From a checkpoint of a small transformer trained on Wikipedia.
Architecture: rotary positions, untied embeddings.
Training: a variant of Adam for these matrices, 903M tokens, 13773 steps.
MLP neurons of a small language model. Each row is named by its layer, matrix (up: input weights) and neuron, and shows model dimensions 608-703. Each number is 128 + 32 x the weight over its row's rms, rounded and kept within 0 to 255. Numbers have three digits each.
After each neuron's rows, "fires on" lists the tokens most often at its 100 highest values on Wikipedia text that the model never trained on. A number after a token or word is its count.

L10.up1219:135114128081099158120211129099163107101157142156170088078090138154113130159153122156171148079120136097125122102141125175155114102083132158126154134107114161146101165156180120130112160139101092159099184053142123138159124169114176079090143150158201126099136088129113122072098060139170120226
fires on: "," 84, " |" 13

L10.up169:120113147124182151111167056162131123126196107105142101103169068156117105142146120189165077109101129133137184131117139110151128097165166140169114131075107102126130130156137116150135155122129122147147138132157156110185081090118118110113059170131195165141074081155125123087071114139077066119
fires on: " |" 45, " and" 8, "al" 6, "," 4

L10.up2680:116157115129124165118129132123118084105131139129140152124084061105057125186165116136074150118150134155102118147136160186135118116084094135154097103127104201192140196172108119110109150138143115129119091093099148139130106114147147122137107112150153088119143168154131042156140122097090000079
fires on: " was" 38, "-" 8, "." 6, " were" 5, "ac" 5, " be" 4

L10.up2345:120127133099077092130106132118145103119101082119122099131135151109132116067148067142111116171163125155176110152101119175140129109117093136139166159109131124129136081124112140131114195147131070184145178131055112083151107087105180174081146126139154122118120177105168097159129116115159102098
fires on: "s" 29, "ing" 10, "m" 9, "ten" 4, "bi" 4

L10.up562:102080166134152134194142143161100077164103171164064135166166182116109132201144101110089159158167075155120137136111127172169097097152101120108112137193151097108139118099120085105135113095144080121101152140179132179101128113156183104135078117130140133144080096150096171123084071175148064163
fires on: " and" 38, " " 12, " or" 10, " In" 4

L10.up643:151121135094125135128053109111167049154141199158128160153123165106142153127161109162135089097147111174145110131120149163149095122153164103105118133020127120106164162129103135148097133094170068204128165098149158133154102135166150061154114140083168079133078109084135129104094134110127113145
fires on: " " 57, " |" 15, ":" 5

L10.up618:167121188083138108186155148188174073097136128098146134158129123109111183081138055197119134084125122130152099080106170132158085141200118202149115137191100127092106146196152131149128140135124150211117126106165107088182138131123150098143158152145125110128104112112142138115119116160107134141
fires on: ")" 29, "s" 19, " |" 11, " his" 4

L10.up1420:137103127049145144158118115146144147150114127122092120119117130129081146145095183116096180110150196102082144143150118149156090083137084131151118161137098042127152183211124143140110148093126109161084123149092095168131131147151113103120075185138146188118087184173135103126047079118156133147
fires on: "1" 91

L10.up1919:172186185091088118110160118135160114096134155159181107141129109179179121121135134127134113119156165126142147107077155193151206062097105120122094182072101127178160113131129111102123144100145133151160187075140160116172155128188086092151098167132147138138134097162120108112114109146180159143
fires on: " |" 34, "-" 24, "s" 11, " of" 4

L10.up273:159135127143124140140092142109105047165124178129117173108075211153137121113121125128175121099095119134147192090147147121091135112065059135129106128125124084076118141163137081180164134094179128170138118084232108080155128056057163123131139158178130108076124145177145101161153134146134102147
fires on: "'" 47, " " 8, " New" 7, "’" 7

L10.up498:118116139103151116120154131138141096136133116122145099144058138155138117127108048115119098186147163096119158103085134138110076084096068208145141145100146090124110196096121156183144174116149069168166186084150139096168108089137136156150105213139119139052107139149132165150125097180181114118
fires on: "," 23, " to" 15, "s" 12, " with" 7, "ing" 5, " of" 5

L10.up321:162142162141118124123118074150132067144151089100135087073076100150127122154120138119106146073169133122126141152085128208086072161122108127135152166073147136098128156211130139097121098159092113175153144086146152155125139117188149114136111180090111146143132108149149113144146123138162150211
fires on: " of" 28, " to" 15, " in" 9, " and" 4

L10.up1455:091097146160175128129162093119181083097134134151057189096058179113133062084084117129157176198167157163178142100144162105154081179075075182134139119154132138113111104178127125120130151151119133168110128091176095168151111103136168119171129159095056105108092090100128163186182095135140127136
fires on: "al" 20, "4" 9, "lor" 6, "th" 5, "6" 5, "ed" 5

L10.up2592:162188117066070111144106123137145085135156176154155117133107112143109182145147084133108088080123150159144188148120183137177087161150051102169141115107087109101157139110114125108169092156125150152121082121158132094155081109157125088163082151110148092106128103157100122118145091167134150129
fires on: " |" 60, "%" 23, "." 10

L10.up1291:082076180165096137157094149113135091138140140150080112161107127160128086145107127112122112145116192100104143094103141094150133060131174192134121192163115065118208098169120103112142124134118083157175147067172135156110101106123103082143119199083112193146073135118155088153108144119153151119
fires on: " " 40, "." 23, "–" 7, "1" 5, "-" 4

L10.up682:136121146092147169147158148114198176103150151158072187133119111128170111145085144179091142145099157090151131094164146170116101079072098150119112118073188092148172173144133132155113146123070123151080082115150126137163078128082136099135115168154137096129151093176157142079116092189186161125
fires on: " " 71, " the" 6, "-" 4, " (" 4

L10.up1715:122050093125069192147122132181129154164115144111092182114107122200093184117138129109080105134107150169117170150058104141107093131122127118124163068151197078105107115086089113161106165136083126098133130112191087138127142128100160160112139156136137096113168161167132101158105130105152092143
fires on: " in" 23, " of" 12, " to" 10, " as" 8

L10.up521:134125165076092107127116146125135157130182147130132123112048150126118155161113152130092097146122145094085169139097085187198089106073138121078119117128126088076117208142096149123080114152140104166174088097195130117131123129166139131153102131128178041104087117169101175157096121159209153174
fires on: " |" 82, " " 4

L10.up1618:116130167114133193142082138110117110154146096122200139073109076168205174092111206132104131125095219101124133173118187117163128128102084131176137139178116130107100101165153147124140165105157128127118147105108088151186129122052102108125145168082150126143170140118146180128097130133118098133
fires on: "s" 24, "." 14, "d" 12, " over" 5

L10.up475:168122166106179146121065104086091115089121157176137099062062148142169081075186087143055167084093177051085122174121195124171062132104155114111119126082067142127119170096163176152139121074078136140113124083143127112153144145201104099160135147081080181156099152069128120115148129176139123154
fires on: "ed" 32, "d" 6, " South" 6, " directed" 5, " produced" 4, " followed" 4

L10.up1695:143110191145134102124158172165145116114124150152116144138077120157191124114105143122143129149103152145096098066114209128157115149162145173124046151127126115155125065164083136125170158090160105137139137111139132116163109100148109105146110209110147111115148126086140104138118110136161150141
fires on: " |" 43, ";" 8, ":" 5

L10.up2638:117098167139130170137072134160149170185146111126102109085113159135091108073104148128111121175029111104163170133146159138179150155053112138128084150116132110168181091168128063138108096118158111086112146092178090147187098126128147145166134142098132105137167163133110178105103186129145101126
fires on: " " 38, "0" 21, "1" 9, "5" 6, "3" 6, "2" 4

L10.up1341:072095152151123181108141141154163097070151132077129153154135105143131144145150191195047113127142172141137114095098180100175116170127101142152066139071124142105125055166208110147193159139105113108170158109148122065150080129100136108140092105128118190100119118120130119057186088183197128055
fires on: ")" 47, " on" 14, "\"" 9

L10.up146:133167130029130138119091081145152136145077195125170101085088155184136135141182129171106091131093168160077114108108119110090106176141119129174112111138044115198138155146163188114116121098136121119154124122139132142150126145149070104128104099127116094198115071095109071149151086177094120120
fires on: " an" 42, "s" 8, " declared" 4, "ten" 4, "ing" 4

L10.up2378:100134140141124101147151121147137086086181115164181160129133065143130132145118086153194141146152148135137141182113128156112079098105183160117108137077094092089114144118132101142131137141112074114143126101134140101101125128136160090145090147166179143148106145130158092093144082111117147131
fires on: " |" 35, " (" 30, "," 13, "\n" 13

L10.up874:159087130095164135117100129070162145150138077118112162178113162090114136096090121126090110098060200090066153151137161136102070113136096115182067177059118102140156119206213132107114136070106083184058105107121109188146109163108102094083143180121135098138143140183189090158140097122152109052
fires on: " \"" 37, " (" 21, "1" 10, " de" 8, "\"" 5, " " 5

L10.up806:090129053083161157099177133217149201133144133129081116109188156093110119141109162126128137153104166143091204036146143105155101135188117084169192172153150118127131158134143129170076143122152158131134084144139124136186086053137126080108094135132142166127102056160168116081114131127223109104
fires on: " " 34, "0" 25, "2" 10, "1" 6

L10.up1160:028199143153161182141064101169134141118104093192111147128116094138091142171103155139104162099141138151159159106203098142090145173100157090126092103165087129090155112169143144135082175145104168151150117117130116125147157117119152167109107082160182099145072165169117121143113098112163079080
fires on: " to" 28, " be" 18, " I" 10

L10.up284:144110131163109139145144116176138101142097138101105117083164135193186116123160112108104113173136118104115168121058157123133091189151091148052144144147064160075173114091119152100154170101119177176144175071135137112146084184089114143128082103125120143137130110089073080087154127122140096164
fires on: "s" 26, "ed" 17, "d" 9

L10.up1302:159085163116105131134120160150153100135130098203161129130162093144125117149102134202144182140157130091133072127136119156095135146070179096149106065048133113117139127161164116130142156177128083189129127131158192083145136178133126109095048114109114127168121138138134193090156160136092108088
fires on: " |" 29, ";" 16, "," 10, " (" 7, "–" 4

L10.up2403:118125156163141137119147171167126118125142086130072212108138141117222102125140093122104197185125157176176106105158092186134141109108080118146127113130106141110123182176138165088185142091131110119129144103152136128154115094118094173142136157097122085117155155112117130186159083152103105132
fires on: "5" 17, "0" 12, "4" 10, "7" 7, "6" 6

L10.up1850:081077077143122165162133092138122155129114099158067134132157112107145149103131168136119090128139151102192180137110122103125111172110127128158105101158117157116142114151123143152156216159153146127123124131152116155157110154221131128130108128126167100087087152150180115183160122129124163092
fires on: " to" 36, "ly" 7, " not" 7, " by" 6, " also" 6, " " 4

L10.up497:173176104140089089164163112216155159183155128171165132086141155141119182133169126134155084157122123101129159092096114100123129075104142174119112149119109101171141198124173083133128151130189120109168143079147122137142099078142131135123098118080144114128085085120134105152097174156150148143
fires on: "," 34, " in" 13, " to" 8, " the" 5, " |" 5

L10.up1871:197088115138173163151163135158112166149155152127082119090223195140118117111158123162067147172131112162117123136119066076122137123144125084154188138142124101100117140179117149124081186111138139127122159118126107132198121110111110162104163150125181105126169110164102135105140110156173101111
fires on: " |" 28, "0" 22, " No" 10, "5" 4

L10.up1091:154143108138166109126126138113117147171147141197155124098108153081181101082086153144095166090116120108147177093122166150104090108075107120140154133094139075141093124123163095149157177127153125119173110093127180090140128148106195105100162090133119174155192128161120055161154074046079131140
fires on: " " 37, "," 33, " to" 4

L10.up2192:136128133078101119207146117155121077118192128100114096115156133076131088133178150138127128087166089116166114098155135104110108110114065142101160126102133081181131069147090144097060145088207110105147156113194136168091175108129141186089142166163162153137120161146120171097129104112173076094
fires on: "9" 28, "-" 16, "5" 7, "4" 7, "8" 5

L10.up1567:137097165140094191117110097199110119101100123160126134098156134145110114149119134138132100116079111130111168187061166139128090098130058121151127120131115120110121143114128127181132162131096125168080115104109104115215130125118131068115141140092212153094099122133132114129107145163062143135
fires on: " in" 35, "0" 31, " of" 5, " Cor" 4

L10.up2077:151129132114129079116114095155111060131134160187164100123087123178061149103135132157122135137104141120078167170100132123161099101144094171136144125172096092127137151182145080129153131152143070158173179080145079076128108100040173115113127171101121137084137133146191136145149134120064092146
fires on: " out" 21, " in" 13, "," 8, " South" 7, " to" 5, "t" 5

L10.up2728:095177107116113147148113144125172181146150169127123134104094124113134165078202115171108160093080124132127128099134101149109108172161143124164157141128135134183160104135150114076060071147118094158208124059124183135147116125111094089160135157158092142171148154134122126179104087149145125110
fires on: "s" 18, " a" 17, "ing" 11, "it" 5

L10.up1147:118119121163113137197053162163098160136112107156105205119125141120121162113065089121104124117117139148101156089127141084127093127150153161168164087140120169152112098144163139144059185118138137134124156112083085104208146105102098102179098123110109123113135131107097170111056084126139106112
fires on: " |" 21, "-" 12, ")." 10, "|" 6, "ane" 4, "re" 4

L10.up914:133130105125106157133139164142171128096140089126154159120133121044156115094175135117151201060137122091136163162149142042158135150117112131137164149146117121137160081117136173120109155105154183107192085098092169134136122119099099167101109132192133066134139126139120086114060132070093119181
fires on: "8" 18, "5" 16, "9" 11, "1" 7, "4" 7, "th" 6

L10.up515:114122145113107155110150149102160149121155121154063075112073130139107101116106135179102091126095139169157090136168177090089076137134135179185124142122131121149104185216099086170107145107214140132125144096178118107151101134106136127185082072182126148144152106146115101185052098119152152077
fires on: "1" 30, " the" 14, "2" 12, "0" 9, "-" 6

L10.up398:143143176157170192147158114118142124116115163142157098195156125128183115150177119161103119189144111098161120110108100123131090102132181125110147170162164106176125081182108092125131147156108033187079160103117127145137157118159154116064094077134167110158127128145154138122112098133129120124
fires on: "," 47, " " 18, " living" 4

L10.up1609:134112134083123111119086087164166181146095154165107126143151161182126119093111121139119139112127127167106142107035104158136131130090159145164102141082111118063167074117151121112139160049111134142082121071106068127117109130143103101127072150111144159182135053147120134195105127152150158121
fires on: "." 23, "-" 13, " \"" 7, "'" 6, "ane" 4

L10.up1776:138119122145131096165092123207150186070104119169124151098122178077057133117061166132120181104116130209123107149129112144182134143164111137086121079149106140082110091127105125104142114125149102214068167103148134121176146129156136095122142142145149075154148099124146152140077110120167054123
fires on: "5" 19, "4" 13, "3" 13, ":" 6, "8" 5, "0" 5

L10.up1129:157086104089113143146101093133138128137201113137071177146165158161099165171095136182120158152104175132185098156122102129128108072127113143159110153106125103108143116117139127135177136119182108110102164124131139121149145050145136130065108142114161134105178067124119116126128095126137134041
fires on: " in" 42, " on" 9, " by" 8, " " 7, " from" 6, " (" 5